python train.py --num_hidden_layers=23 --hidden_size=448 --num_attention_heads=7 --num_key_value_heads=1 --head_dim=64 --intermediate_size=576 --vocab_size=2048 --hidden_act="swiglu" --norm="rmsnorm" --norm_place="pre" --norm_eps=1e-06 --positions="rope" --rope_theta=10000.0 --rope_fraction=1.0 --qk_norm=true --attn_scale=0.125 --bias="none" --tie_word_embeddings=false --parallel_block=false --init="normal" --init_std_qkv=0.0252 --init_std_o=0.0252 --init_std_up=0.0252 --init_std_down=0.0 --optimizer="muon_variant" --learning_rate=0.00764 --lr_mult_o=3.0 --beta1=0.95 --lr_head=0.00557 --warmup_steps=0 --schedule="wsd" --decay_fraction=0.76 --decay_shape="sqrt" --final_lr_fraction=0.05 --batch_tokens=131072 --max_seq_len=1024 --doc_mask=true --train_tokens=899800000 --max_steps=6865 --dataset="wikipedia_en"
MLP neurons of a small language model. Each row is named by its layer, matrix (down: output weights) and neuron, and shows model dimensions 176-367. Each number is 500 + 40 x the weight over its row's rms, rounded and kept within 0 to 999. Numbers have three digits each. A neuron's up and down rows have the sign that makes its largest values positive.
After each neuron's rows, "fires before" lists the tokens most often just after its 100 highest values on Wikipedia text that the model never trained on. A number after a token or word is its count.

L5.down5:573488391467514541476521520488573494525417520471451420517586436483538527585562566492521465489455491514523497498442552519444599470463424509512510496465488527528570506498418502571522489548477492452547548499483593502488521481536495499433489549461558471483497472472471506419513430537505540651486439538507517452521540573537525526501555529542517559529519458529498445524520509484525526542528470517497503555475585451528495529453469492523375564458505489435474619462455513554507512527505514519479452546498424533454441426516525460494499489529422512508539521500521455444495450533487510531
fires before: " |" 57, "+" 7, "," 6, "ka" 5

L19.down78:581485498464484522503491474559531567468524506555521496513475458463486573530512493533500470544589459472484462451464500533446505475446484536486549549502567515512499504596479483462581506512448572497505464422443447542482547510500484464504538583463439524485481466528478421514490510527458508440491405480527473477442540525539507471470496463509469521567452529474423521467479530525504516554487485437479542572529488576441454484494505480493447417478493397448610496523455534474554449542462535541436460446553518558540480505494457521425477483502442526507481511463502529511509566526539416468
fires before: "ing" 40, "u" 10, "s" 8, "der" 6, "g" 4

L5.down244:504476529500495464444406463536502504399539467524561474509462520490552476550453518564482439478506473471520504513560494463551500503522539517486483556541538517529561546486514447498562434454519587504510546497538501529537464486453528462459534508505468560449521502428490460571549505507516469706534478521484439585459542514500457503520550524496506511451474515457477495490542475544597509452532451525530467464579533514481516533418518613463450535497401503489529538526455446555468485506534494441523485486485479489409496467475434494440472492471495535492462500468500574476502459463462480425
fires before: "," 25, "." 18, " to" 5, " and" 4, " 19" 4

L14.down164:503475485529522472544477476575501487480480517530448451494508501538483485576525532504449497511433490474526478496574547565477513503555533501565440505496519472451442518428501526524518511579523535480547526552524479509532513478516450496555515569492473410540460514499541494584486499514502479504501467470525459511523536468525443574500502465480493446483557566437483511528552532458477511478474412459474502448509445557451516502445493557466417495526493448480515563421519475516466486468498472426484466465443511517494421531596468517472503495500501505452542507402456516480466481561484432489
fires before: "ec" 19, "e" 16, "a" 5, "ot" 5, "an" 5, "ir" 4

L15.down455:476445442514498501534457518485468491436456479459451478481491366467488481434509515477539491452471578484398511456513463512476494482487487495470523562580501473437480530520530488411502496511453508460521473478436497433525536564495501496463455491497465480477472510473485501509434462529461510532514514545586510448499413518511511466485566550470463532531463597471542453471540464531499469563476505395593508565542483505511536460519494438516483502545455476502483411431458503485506448585509533505478545575514519545481434459531577449519563561498479498443499442460563548464457483487426534515
fires before: "," 35, " the" 12, "s" 4, " " 4, " he" 4

L2.down12:525524494546457522510519473537426485488504550544419470537483506562474505479449458497526521452422493497552510491458478541540532486511495467527434512516433521502439489460497561602475436515481462560496487564534452492517516506520587538542509484474502430507509393461529513474393510516465508539438488436510566493559492437510478519386507495510533458445466554493514503528527539469495462494470478560485488497537521475472508517457528501478474525487509481581546524459494432466512495488480510464562433504519485518530514512501497540514543455523398522448469467391456438450492584543476499486
fires before: "ec" 18, "e" 13, "art" 8, "an" 5, "ain" 5, "ring" 4

L16.down30:509483450559486489544559516491459470550454432515437495551475514492481526392450558506509490485543529498454522486544506598508520507527466446505554535441490476477497447515564527508607449585442465516450426430432396498601484480470450574598522458488555537485534426531520545493513509440470516532501460558521502538535536496399474483520464505447562517508467443471510545448510524527508461511510497557408403584466534512408539504536504481473533559565454559501454552496471402528550470463507476473479465490522408472532488471534584495460487527558500457507512554556467522474465472563512495515
fires before: "s" 74, "her" 9, "en" 4

L19.down380:492526425530510514506499527495511513480519475521569541433460491465492508485487399453482463499535439569543517476511555458530441440542566482491540443533521420508479510449509544494524482500502481526441571579470517365531538536450545475524459515529457537442554518506563561499434523466464448649428518547474506471467508500476504466509483521502539505515496546477483498471494513608485564519491536455463510533555496462546467584436498426470450478523516521522558441489516590534536482522457580476503513517504562498461440550515480447484504446496489430551539499495453541531478514518520515424
fires before: " " 31, "===" 29, " ==" 5, "," 4

L16.down190:535535535495501522524542465491477472463507484465523487525506498450457562488490453570477502433509490512435499562440522520427512544453523546561500452517487451473489520491556560503518508543541481536533442495436505458518451500492491479486497452508510514516546564519509572524515501548552447567466434517563500476479597470541531515491491493541504517557506484527499499554498515469482411496446597582488525511531542449524481549534568493577504509438487506525590444518560518469532426449494493484485535490495496454549540499537509421501525546548503538501520542437470427484520594493471545446
fires before: " of" 54, "s" 6, "," 4

L13.down57:450506509455501521409516506496479502510495568505471546479504523530516508512557503533508478484470523450432486486530531525514517547450478524574552507575510545410473509532482464490456478463483461478496461489488523501447537533513560468390558485577506561523563531526485463575514518507552510519481407515491491474514460469536456522526501494574505470548573428521556443554502420531426487504483500443566464445496497527413554510493565536459566515512550470492463467453508505522498505579534524505515491509454531477491439540538501482559528505510482504545501448489548540501591468531508474491
fires before: "-" 69, "W" 12, "\n" 7

L16.down565:549482531492425491523483513461538442440526511458516436568492498516548499505510556475472508524554549541438502435550516580506523482470419496520510483516509523497488543479470403506523456533412472485527511506517478507495492537538473493496464504528490475567489532509514462441438491427536568761488518509459526493455525473462513528495460504465549493458537494472572465519483456535509486502516465449524520517540524465450500494539501545489462480506475482495594466500449551554414556472547540511549497478481524511508515511433517487495474485537472511455535507486584477462570472544426504492
fires before: "." 37, "," 16, " and" 6, " in" 6

L15.down419:484418495455615497540513504546439549498466435627491388511526491454496491568525562417484525497495499500412499500410480482496488455516509479511559514489511481495501502455465461560486468469513545445559505508519486513508524581547451527423497546575538496508526522517464522444472474491488455679499546529425506518467521549452467514486460475452439572450499461460500486493498524503498494447503489470568512489481466466454478512472471448517546535469428577535449500521466511509545421538543599485494530553527465518512497538519513516503471529565490518477475531519514526495500539545527458486
fires before: "s" 49, " of" 6, "ure" 4

L20.down147:517462471439524528516510476466531461470468489519432474487493515460490468508453590501427498451489510476539483457591520564497423428523527482533452478463498506441597501502506484529479455496445428523536425486522446478519506575460486463485463519482561607556515477499472500622521499507528486495509546495594493496479408528587459539502477575500488548430616531544475457455472470539466498603496408474496472525518514564537484491494518513489515521516503512472497521538519492516526521465554481484486485534507543391459477504490462476517521562501462545513410493539440561431504467566477516402
fires before: " |" 51, "\n" 10, ":" 6, "," 4

L15.down214:509475475518559515466542475522479524529407486512560476478497549510487514438578493462536495468487459519461533480484545477507426562499492487476523531531445490490455442614462455535565540513451466529429566532468472523528439501520462482509487450487503524516440544474481513480484520497549499579388516492480434523536495552502461492463518450430513502509487443518529540505501516452452530512525462395576559503518475496500499528546433489476437492522423469440493420510575506464512492469516516438417518495514470500559477531496438490615533504533469475486498562527481502470593506502469516489
fires before: "s" 25, "d" 18, "al" 11, "ary" 8, "at" 6, "ed" 6

L7.down448:441501514491494511464438494520449538512462462539447466432489436512568429482535548465535473491495442502514544425503503536534533474440494408522520535489477546564499478555518468464488513573495502488498577494492487434549535513445525500489568499472443494476467528476472469536562462531566452568487480529464464485505479488519526504477430507470533534506489527504525514505464513494439461474465447485532442489535589481438517505514509456532518511520467531538517482542425593495488463465446551521460469416435525509504484481484485591420577540473517455491516515498536509475556494507453528500
fires before: "n" 52, " be" 8, "s" 5

L19.down190:508510505481491536508494506504485565522433425519492501577473545469482547560524476473448499528492432459469506437531484517448518514437491482576567535480524548495523504545542559465478358495468479493468457448514516474548503531483473482521500470530516541553571478423523494418518476500490551529499516539500586519556451525423492511502466513485576532490474451534480485462466500474560494482551408519419462501469545450467516452435525462478519523448483594402476507477464465506474464470480512494560453422464622579491523489506543471396429517429536515502528608538555479532512481492562502525
fires before: "ed" 47, "s" 11, "red" 5

L14.down482:438464522561476465521519456478459521494554537610441430483530522496464519442482469551571566514537496453519480466491472476514480471498474444468517425450499543478544554504504470484516497556512428490449528465476505517507531453448495482589559505482524533477460404437510487462525504545432499499452446553532454500500485528488614480478461483459488537533502408441498442466463470501462462449491533450451469530559527469510436552549448504499546511469524508528475476467520502507502525534496438542452491451469532534561486485462454500444502427492444487581515546552543449473512505480434494491
fires before: "ing" 26, "il" 9, "ly" 9, "ed" 7, "ci" 7, "er" 6

L9.down76:537506554453531502525517483488482494474550453535456488532493527497518493493438541451521524553470499431507561455537512459507501532511524489514455447553513489498498466519498524533520485459496509500477521442512543619495533524533516498470461475518560497529497515480452530499468510457509458979489490493514481496505505515490528477500486455496506474506511531519515530505510517466496554538549534472517514484479493507472595498477485534486497472505521574512450463484518476505513489537495525452506497477467474460461551510502444521465478500514513471471508498578475532512508467478452425487
fires before: "\n" 98

L20.down258:498418585496481444535499508551503504431499509457542464483543458445520561507452572483473519506483479484487553515457470513528395484522525505530510472498504439482579493480446565432488520536466505464508499483500499501510488468500490554493501501488539547521574462457543518305470576529468545307476552533496582485423484521477488471484447524488527349582477474556535533537534461504458432549503536438539451486442476520416524529449516528517533516569507494547653567483489583520501495526480457475530465518513541488458480464515455504524520487503512509520503517507546439473436440546442500502
fires before: "s" 69, "d" 15

L17.down478:530485476443550552478561524479419558463442435503501559554568568501533535485552516500466491487492461493495435486490491586521484503479522479575497535457480472486497585448468411499489492437470490506472465504515473507534524489500498464463528564419483615526553502460518484548478535520488449525487463496526490496464486570475473498475529497425495448531562463484540461484448516482593518520537514463528491548522490446476463555514453476487517424495489572559496494516491474510495454510501510503408485527495446508456492571536481510477532518502506503495487536475568509486530478521460490480
fires before: "ed" 70, "ing" 11, "er" 7, "s" 4

L10.down52:566450529486571523512523550573504513479491491526488444481519488528459453469434500470536432462461462542483540537516478518516539488527513515534453547564518461427458533464489424525471469505507484479556465635499482496448547509540567487458489512473469481488466453471544437511480523487519604501442540563564452476436517526479471542446495501491527525479494542535544579576536432476514547453477496467473531530496533547520507545579522508567466561467441526578439539547446468474521441493500482522462477488510475450437532516482533549443488490486473468455482522511511489503506520518494506517
fires before: "|" 50, "ro" 12, "way" 5, "Q" 4, "\n" 4

L10.down22:493514553487482494525538575529488528473524452494492478528501541458472438483465568477545526512422492536607535485511483483547434509515501475526483480505505542517503486558514504554489511535516517433415522391532521507432521539385517475493514556446485486464501495527500454494483501543520490415526449535466552430544457525479540508506537479537555531504406458471494480467487447499548425562538472448525432465563515415458486475507480483486524567477437534475451413509470511483511481489486554460430518423580538498443569431479515513455486469438494463502517485532399566531518569548557523495
fires before: "ed" 24, " to" 8, "s" 8, "ing" 6, " that" 6, "ual" 6

L7.down57:467449540493500457477518487436477570472502472576549424558462488364480569553494537505510522490539491464497535455476489511428507473498472407537485491511468484444454512564480507463482517484537456542488380540455494521508527529461538443504432514501557477494580505491437481472492481565431487595541466465457440485495501527501546465486502514447548458506514543570467555519522508508491426563484471450506512469545521502547484491453559464459566456448608512428543509550429433528456470562456502558529543460433526474487489518513484486497495513538558544443456575441502559580514535510479502490
fires before: "ed" 23, "un" 16, "ur" 9, "ill" 6, "ic" 5, "s" 5

L16.down130:575466498486516523433508505503481531512474528533453502482503432454491434474466490515544447527452466498480508482489458551500537513521514455502507429515497439493526369473485525512508467480478548512559475458497420514441451506509539493381467609449535460573488504546455382505459471490542512745554463501496494510500481519460426474532501496432549518454477479550506621485524474478500534518520513591503525450501512504511542507521545479480541510454499459494489492485493446482483484476480482504494479465446483449501497560483532474481541484533477494492557554521546487517458460514507497554
fires before: "\n" 76, "\"" 6, " He" 5, " –" 4

L2.down456:463467571535469510523469517452450503520506490528530507480492567463506492409487491522530481441489459507490508512513500502405497424497458533527538508531473570523436509458470488494545490460490427483533480536495483502472540473540498442500492492535488499486500526525555519577511468513489447538539471480432527468450462435488483496554419543474535515335512504489563436483517489542510453531581453493555497564511499505434475474490535479516507512449471490502485424491520492472501458503555468423493466510419561497533508520522526481521566503522466519498549432540489469518482503478464465552
fires before: " |" 73, "\n" 10

L19.down191:455472529520491521529574491455466583483496453460480504465467540459487468487557502461490482470460484520457473460446523443462534511476477512497437518527431522483428514514465465528618575492482508514544532467512432482509453512561477528478535470496481533561463537577487537508552483524477463401482514546570542497496529475515535520470486417454481525531435448501529471493437436505502493507488513519458538504559547478551465584503526517512554571477589580490564478555490506505518530544547541483510495488446505448525600479541554468575466445578466468426412556478498552473494533477475465473
fires before: "s" 28, "B" 10, "i" 5, "ra" 4, "all" 4

L15.down447:514479476513475575505530493547485478497396457524490457530540502513479501481532443481493516511440498499457488452507472516509407532474472491472502444473500491489524528487507481547473432544468490506483557521494504519511463502475489521477477577465546464567564454565608478500488513556516621826499463527480527501424505559463531495522515516484477424470500543463494416447501516542490505510533442541561527441571519493482550539559433452517475487560434451528442556537504502441629522481497491523450532445440473515457515548491467471474532470500479529452501525490514490465515488498565528512
fires before: "y" 42, "s" 13, "er" 6, "is" 5, "ic" 4

L9.down264:505520538517385559430499528494470517427513446540560504539481522468445549470470509471448422510493471444486537418440494550469483572542437411456504422523493506429517525514494538466501435485454500507513438502427456528477482496492476470481513483519517496477512456445532528433515498476536468532560468507554498533526527534507552590509482453525518513475494523555519470572506437454466449495428500593498493494480561471564447485545521543516503579474494465469562498540505546506506550529517574519528533490472570513481487518482532547444563505451508460473522451495500444493442444476483600557
fires before: " is" 17, " of" 14, " was" 12, "s" 7, " had" 6, " in" 5

L2.down125:450509495484521543507548505538553469444568550560524535490485441556517477487533390467472591588513512513501524456455540483535557447581433503514494589488460455565517535449474524461522494500511564477516444524516489487584491496513551523490498528571515457534473596498459571613430489518488508469525462493542524518502488448477538565549459484510485518513530458592465531495515473497531474487441477448491481464491493437486489532516514457593472477543475458533478467528460476589463494474508542477459501559427484425457507463473498446485539570524454429497498579568460503452492522526504546529
fires before: "ed" 29, "t" 10, "er" 9, "e" 7, "tion" 7, "ing" 7

L15.down242:452542520511499509531451548503520428531490465573479431534515520459550520441465545588538522394429553513542458520554505478538573507472426458534545559513464478487438546517459450477504521484436489458553488506512418569480470475537517514481527534566478551510535524458502464475462512492528577563484519558477560469489540522456519469504380550498587475453468506483484516514407552524531476474551481518478548459493469467560520537512487533522490522484472592489537524510493561565490498498547408462438412494428436560501485448510566423443474460486499480461512465400506517490561500550494519462
fires before: " in" 22, " by" 12, "," 11, " to" 10, " on" 7, "." 6

L20.down368:459489475497507463531553465539483536452470523568486492466529531483561493493489467457485447512598521496522477502488468478445422410480519506504534545459576476502496541481443495513550465558515531539451580547488447555529507519498551430604488525475566502542456463513513495444441481516481501404457534445472490478468527496479529495477511482482484438541481503556460519511517558467492520514471541332505517564474401483493505545463512506526519425527509465537540491495508536557573553542494447539492479524434513514506578455525493496461453504529449566484495530535484479534495482531495495500
fires before: "u" 19, "ing" 10, "ed" 10, "ul" 8, "ve" 4, "ad" 4

L10.down530:399526440424494474488529403520503445517486445434465456528467493495471547520496498500507573481496502420506499489541461447450488555451510505499492480530530510598495481499509420463524506541470467534448523484452479586528442557486394490477573571523489490488517582481580571468551522447546493579465485517439517494464430516485394429539462505545504490446467505477505497513459419540498409534533493491514416534558435564497496530472513564528506493527497455478534547494523528488525510506503482550502546514506507510454477577555530433501446413431563521535469449480421481474497467532522491503
fires before: "," 50, " 11" 4, " 1" 4

L20.down98:498524450491514487500481530495487496546476495511520446560535491495525482514519437527474489431514534527444441474515474473505469449529473473490489505456507490496496481424572461460493543491460495510470531471508447497613501566570532538546490469522514567541446471488510571423500521485484519577455514540492532524443502488466527495496549528412544489525501486486517562439543477447536475449495514420498470505529498485432514532517535499562490440491533517530524470532505473552584446459469495455425521527539545493527513562495495514406470504465520463448476503435531541501456465539516522458
fires before: "ion" 34, "ed" 22, "ure" 10, "or" 7, "ing" 7, "ur" 7

L4.down288:525461444570527541467445484482463561546425466506442500509479628458493444566576510499489471442508449564544521476520487547578497462475494527506429561518478492472502540455565385456490510555466455554477543536458464517531592468521521399431457527518564552440471555487490493549530518520516475549588553477449532551487408464451463498508489447485472475516512533561538459503519472539446553477462587469526569479457455582480559593590487563411536529502506502529473464466508561499520449551498468493443480574513530465505542575546528548541494502525471466560530450489461511472439451515476483474
fires before: "\n" 34, "-" 21, " " 8, "\\" 5, "w" 5

L16.down533:379504450507531531522460482527429442566525515494504531506489506426448532494496518461469493470585508464531537492423527483521491445464534508440545486574516467520461549479522480495471516506504476522534523378516498428495561475516491530434500463469500507502559537493490504460499500498538465615501516522527474489614497496515509532469430449475507542479526480545441471524505447541480424450470481541491485477533389463531437467555415515518466529563541543584549535504511526545471548514470490519503493500451527495520461504467562504561509487479627479473536423531516548523600493471488490462
fires before: "==" 19, "The" 12, "===" 8, "A" 7, "S" 6, "7" 4

L7.down68:441509465493534448434561520473501468412479555467515508540513570526501504544482476448426470495469468523555450415513441520505496492432490431490505537504449469467449548493525453499465503510473533531513474492556527556473521552540511451498448521479558499465473514572560512443501457412495495797462514464512540463475485512504535464468483512565508476400476442544538517529512472534565486472538407492547550467527539408468498510552478441492522538507505500490554483542519513551495493498581465455461457548504483568519520432529504469493486438482514453519553508505472505444493483550534498485
fires before: "," 18, "." 18, " in" 7, " of" 7, " were" 4, " that" 4

L2.down301:437505516533464469474497459493518494535480488536485533455504485426510459438407494498476500555507529462539499485558547522505550527456475524525490484489458480590530559481491564475531570538568500503511563521477507522475453514505493481457458545483447481518503528456520425595481532536522464546513482463495523513517491479528554499516534521540496520431516554592552483452451473504490451528517519502467449488534528472512551553447504492504524468511469494495576456574508568455521514544471512552482538500490543484584523482467564471524505462477520545504522479529437546519520507515441523483
fires before: "\n" 74, "n" 9, "," 5, " and" 4

L6.down123:467469477512576502456511547504508547491535543537520592463499514499508457505521488476494475468519466539473552522507497518463516548504534476482482543441462522434493482474567506478417519505547514423532459521520488495544520552457552395482492500507545494500478510419469490434522423521562436523536456485532495419504533502523507498502517406461545544452434504502581508490488540525517499528529510457481509481511551527450496470517501455515542514496500443482504478468511452595502463502442535465420510522434505515522496539559536532425472447468508466437414505506496544515529533516552550478
fires before: "ing" 25, "ed" 17, "n" 11, "s" 8, "or" 6, "ong" 5

L4.down343:497502473470493471547448474487507502450501516585468483417466471500546487483544535518460493476548376519452565521470474554454428511523520514600431513468502501535545464487424502475558515528500484537521608511502536571507509516499526561475522469572556499597478550503485476515568443451459459385468529576453485478460474526523537546450445496466489565509553641438514544518482480541504503446463481462462496545539503550450522511494475500536487547537514520562529484548515510589492537469512530421463479457484475539537508553482566552502473456485609615536539487546539515514509534473473456446
fires before: " States" 29, "ak" 12, "w" 11, "z" 8, "n" 7, " |" 4

L4.down257:582480470522478443476534440527453513509582469466491527417504541471486486404505537510542468486457466542451566444528485530493564462499512476472511496489508514417475488475439535455477524471471447493499409534516459472495509428509532521549536472435496548517570541479465390505489482442520526632516415487578483482490565508538547524488587464567520476424514499540449432457538465503492479487465452524484508471477454533455551544499532517546455566500511492469529501475502521457438536458540500456458492528553479541468538477580491555553505435521513515538490412485587505603537501443481481434
fires before: "\n" 38, "-" 37

L6.down70:503545406514450509453524433541579504495497511534469511408516502454568571564494525467533501484528508518527499485541425494533542481504414525550459537479472510536479476447483452499518449521419498520475465485533474496506515538457498536464551535463515493564515510463436480465484481461497537467496497527457538444517456549498520531508580551522543465400442540487524528538524526474570521559447470479513537535526520508528475551589492552518419541507477485572601445510501507466541481519533500497504488516573449479517494512547461484504503439524486505471490569440497464464512406501535518465
fires before: " |" 45, "," 9, ";" 7, ")" 7, " " 6, "°" 5

L20.down396:490466502483458465458468525470498517497474464493492461456532548500577462499502512447459535563524524569522489550526438557461460470517446485543441479564445540458504544556480592477502544474455392447469464463511422525548444579556503540522537516471479470485505508491520510482455459498497530319486455559514424473492491425529483508465510458515492558474473480565572514481443485538534446520492553550525516536500476546497492493530480440503508479471479405484621461505482445536492465447437518452452505574478471494480528501476512552488519527458498484517525506575524518451468512474514509553
fires before: "d" 57, "n" 6, "s" 5, "re" 4

L10.down144:468546499550536501504505442480580497475510538482429480525486485530508545454507482496485450515494454508445478470459618503416423509508512470542471512512506549497496571490500487473505556550492481486430491544447456469496554512458479569461582457527522524515558489491476496517444526427526502513500484466517496491475446524524490532465391488478561540434498528480511464524561478462503591432504504477535454443515509500530543447557479504431467431466517464556450436505478515493545515485554421497475519414555483427563464480407441460350468520519504545503505456442474502512511526495422458553
fires before: " the" 29, "ed" 14, "ta" 7, " a" 5, " and" 4

L16.down90:489447503500549473508513541499459509496437455468476529538537575496452536470419504490524432493512530442536504450556471474528516562441560472547478496559533535538473555533508451538492455511493484482552495479539467515482505483484472505497516469523543504498485537479511493519461546526519574684495504475500444483415558517455519525522458486478552587533502526490425474514489472524582440512468475583508520538497521474500437491438503558544433510458507516482504486536467497551512464538504458428491490442449488546524472511475483537571490449449570440474492551425520490562552452451497528484
fires before: "," 27, "." 25, " in" 10, " and" 8

L2.down487:402572469569523504490491426456443510577536490515472489535487519478518463540443460544459552535461496557530531525465507449478421489526487472483492549488513501462500473513530577448509475434437486424444541532481445499456467495487498457464467510514468509506432470545491549431496531490481510495434537550530508509519504563533467443468479497448450441576516473523496481414510472451542586451463572559512558479469477571455438504538534540491449462525463539520491517532502435428470529535488449478515527471523497545559502538467461516560520473488491426483538529476531483508540498558566516424
fires before: "t" 29, "ent" 6, "at" 4, "k" 4, "ish" 4, "ar" 4

L8.down79:488532524523567488497487492462509482433476525523511522465467474453518466484477522492507477441500446506524483512500534498483628557535526434496527461488535524515479492489535487574457476463522513474515504501517440543461507464487511508437483565516488484468481495502485431492492513506448471910440497484494464496562472473501521465510517431489549502518489467536537496515520425520522560509465517580508473448483464452458558521558549503493452505485472514514502506477568477537502522513496450433477516489445527455561553522507490509462503489587470447520491458531499496517521514518485472442
fires before: "\n" 97

L15.down144:528447527473450385494505459494479520535492430510508431535452541500488521458524477472473552471508496479543523492419507494486438436403493499527572498493560567502516465482563425557502522514448450495520470462494473545441467560497478484486505475473511529542547434523474570434482592495563561706487443499524491523475544519404524492449486477515550540482380534544532517435450492524523476498477479473572609481511529452486558546543529475463450532505458511560555511527491488552555494451557501436462437501521453524529485480501405433527510492568467496550553579493471468445470479520537477486
fires before: " |" 46, " in" 6, "ed" 5

L7.down458:508441500424527481523496502428521504456541523528462524529485467558547514557473431506467509474511588497531449455529512599531504563472480410485509562462527511446444561492530552483510535526453504579508483519459534411558486548462464499478510558515496539494559482499547468517452500477561487612481430467517466527521473498441483538486520477444466483497471507443485486483506513518480479498482471571484513448527482519469539572536553489529549496553451497493457556533508567465510473471490473503475536490452542586473481500498506585528494545489566459489612515567469451555488437488468484513
fires before: "s" 92

L10.down531:499550545491436456508459517480525520485567493496557461522438462531509437526453480469528547532451484474485579445497467490491615483479532524521453450530503505467507479479537477551540520486490551519461511506522567505452493498518495461457486603500528504452400495519534431444479418489466484596493504518529513495497491512517492468533453479560566502466508489577556502431533438554511513461474503494481493481562575426472513558539503527458528466472476492516588476490471440559524467457516510469456551457496561513515589528499545519477513470563480545440517460544506464511481477416490456519
fires before: "\n" 100

L2.down111:489488487455467495480454511503495500532513469516546426467522428580551446497482582523534539481504490490527567508492599505553545509492537467490528522486519502513523492502463496495550575515530607496518445499435474537447426514506452452485469523516556516503457499492482426579465463522522580537521526554509465478466480563528494527552469483538508583491526499523520504436513476483538588465491564561513470497516506487499524538539569516487529475487507484515542389532517506476437534541428488511467542479517507540536546393426542550496499502531492524492508478522504504511531511487429507497
fires before: "\n" 100

L7.down182:438450535410513523577485529484484518514448546516448527448514531464512508572539466427533523533587535525495561455445546498441499492502540544519509554465403520550465477531572480520482483485428523579483550458537488446487550531440481543425560438466485488549530533519504450536462478505491495496492605570518475462494491484475499491584537463481524442525538476492487456477503478492475476538428506502526527491463474514495498538483540468481490468505500487568498505509505500493425464483470557494421489440469534466450542529474464509541567465538478459510458444593517443574580452529500440509
fires before: "In" 15, "==" 14, "===" 11, "The" 9, "A" 7

L19.down280:402525566500521429547513465490466533544500477483491521533465508464544537543426420504520534459471560469460486495516536524490466459477537506487488546507492465523568445508531481497522516504527458487492441487479498556529574515532395541486496486519459470532544451519559495555487514503527486537451497494485514486511516520551549429495560521423533578547459481499568467514505443531445511477500463474606562440491472497540501479551456507510463516543486469598538443424457557520523484519488515549519457531454475516508519465493439458457573521537485523509565468528520585487506535488498470544
fires before: " a" 28, " as" 14, " the" 10, " " 5, " an" 4, "ce" 4

L7.down536:535598469538458455547513404500514415496460515513424453520514490460536517502459595479480559426423439503526516527467500489494518515537491452526492415579455522495426472456455423504515512481568550468517516495479522498426543431463547480514473541511494514539393517450535504560510512483452566581522523504510496429445494503507421509404504480529492519478504487515475498501536536458444506488527519509532555549520531497516509477538522515511492451466508491545566514523483502531495451454511465517513435482401554479438447465477534467475508480584463513489500507426495503443531481492411494463
fires before: "\n" 30, "|" 22, "-" 11, "A" 5, "S" 4, "The" 4

L9.down93:536487500568517462459412505505568476363519521514534553428513509445494489532458575523517504452511439452445488490494503486502589571517543489461506580484545542538510444449495527514467516536507473519531494468533486497408495498473542519471431550453493487460410475496418418564483562517449511716505559472483532448536473532484535465523533461472613537449479503444539484526563489526492564514527508559449485451487491490482613564498468471502465497504536469484531448522526551506461454483486437443508457516464515502603521544519545495549510454492449519455502488485448519521482505461470507454
fires before: "\n" 64, " The" 6, " He" 6, " It" 5, " In" 4

L8.down98:496564546604458491491475483508522459478521522467533510496565490574465547498503415540467440525485501480509511555514581457466541449505458492459464455439455479522482529567466451453423461482543531565494442460492447529524530524537493483473468588514560471553485510470472518484473487500520451525464531452544560492480480416391488527531535440493493491513454509541446575472514394539495488447517539515496482479480527503572540540505537470467465482486448501529506477507534465524471507448419499500432533570476486504476449511483516526544523469440496472487484463491412462448453452446496482502
fires before: "e" 17, "ro" 14, "lic" 13, "l" 10, " |" 9, "ed" 6

L20.down433:431517491464594541511565487600469488500545449558511527611513450435487561528504478461467466484501571518484498507458454507572459510415532519429492536489503528524495507432490500558591453522544461526474522584522456512575467502428525536486502484581460558567535583455524469515561515501521476564427479495543524547462497486517497534497485519567482488527485495558492468481507503541471454495528508423536577567584469444539438558436464432481521487512539498436525538519497489493461493519524533544478499512524568487564472454544503501484488553473542538515489511452486471542490519479517434500
fires before: "," 70, " and" 8

L8.down147:415502499473482474445432583559495502488433472387506516501531464452535406498487553429455555551497513542461461525568513501518491507458450553513479550461448562512498449501563494442425511537482558473486511538494469554488534505501502435576528524512459499486467514546511482547544506556460475428504531410491494540455455459537461486510428572505423514576499476551558530428451448526498500502501488475506530567439484524424519423511528471530528511457491473513501482416549474496478452507485501539489494527523559506526511449511573530503469567530516487472498535496554562518431455495488495544
fires before: "n" 59, " Fa" 7, "s" 5, "duc" 5, "v" 4, "," 4

L20.down148:505447534473492526543468466511518496475461443511467491526546537419457456445469545578521470482502488425493475457505514506454578515494471469548397521445439474526508517503543466549478492505459497451545491607513554505482458551446556511490437480506459490494455495489591466504501456484470507445445541493489498481512541542600552427491561503527468559522447417514494430492520474475536475575540395498594512510459450453469557481497451480478476575492473503554416516446521506441480480509477397498527533480521495451532471393501472442467452539515549459498492489513508518504534527554437529491
fires before: " that" 34, " the" 8, " to" 7, "est" 6, "st" 5, " a" 4

L4.down506:448527487457506476458552486524501498462548577489539448523489485491503445526516475494490432596567495498484547465419496523531475594559503465493444548517563555521550545482489503421486517548492536558483497484611478486450475468518531439515518428495516507459485474450472500537541450541470443605506528554551527515539430413516533577513439480597488472495516468469528495522544440497515424455438549523450543457479533472461505540462553450474529474478501432529484524547490500474461501545495471535565511471476465561482495500497582482548473486513556502568445496467491535513521488578535482506
fires before: "er" 17, "est" 10, "-" 9, " School" 6, "L" 5, "ic" 4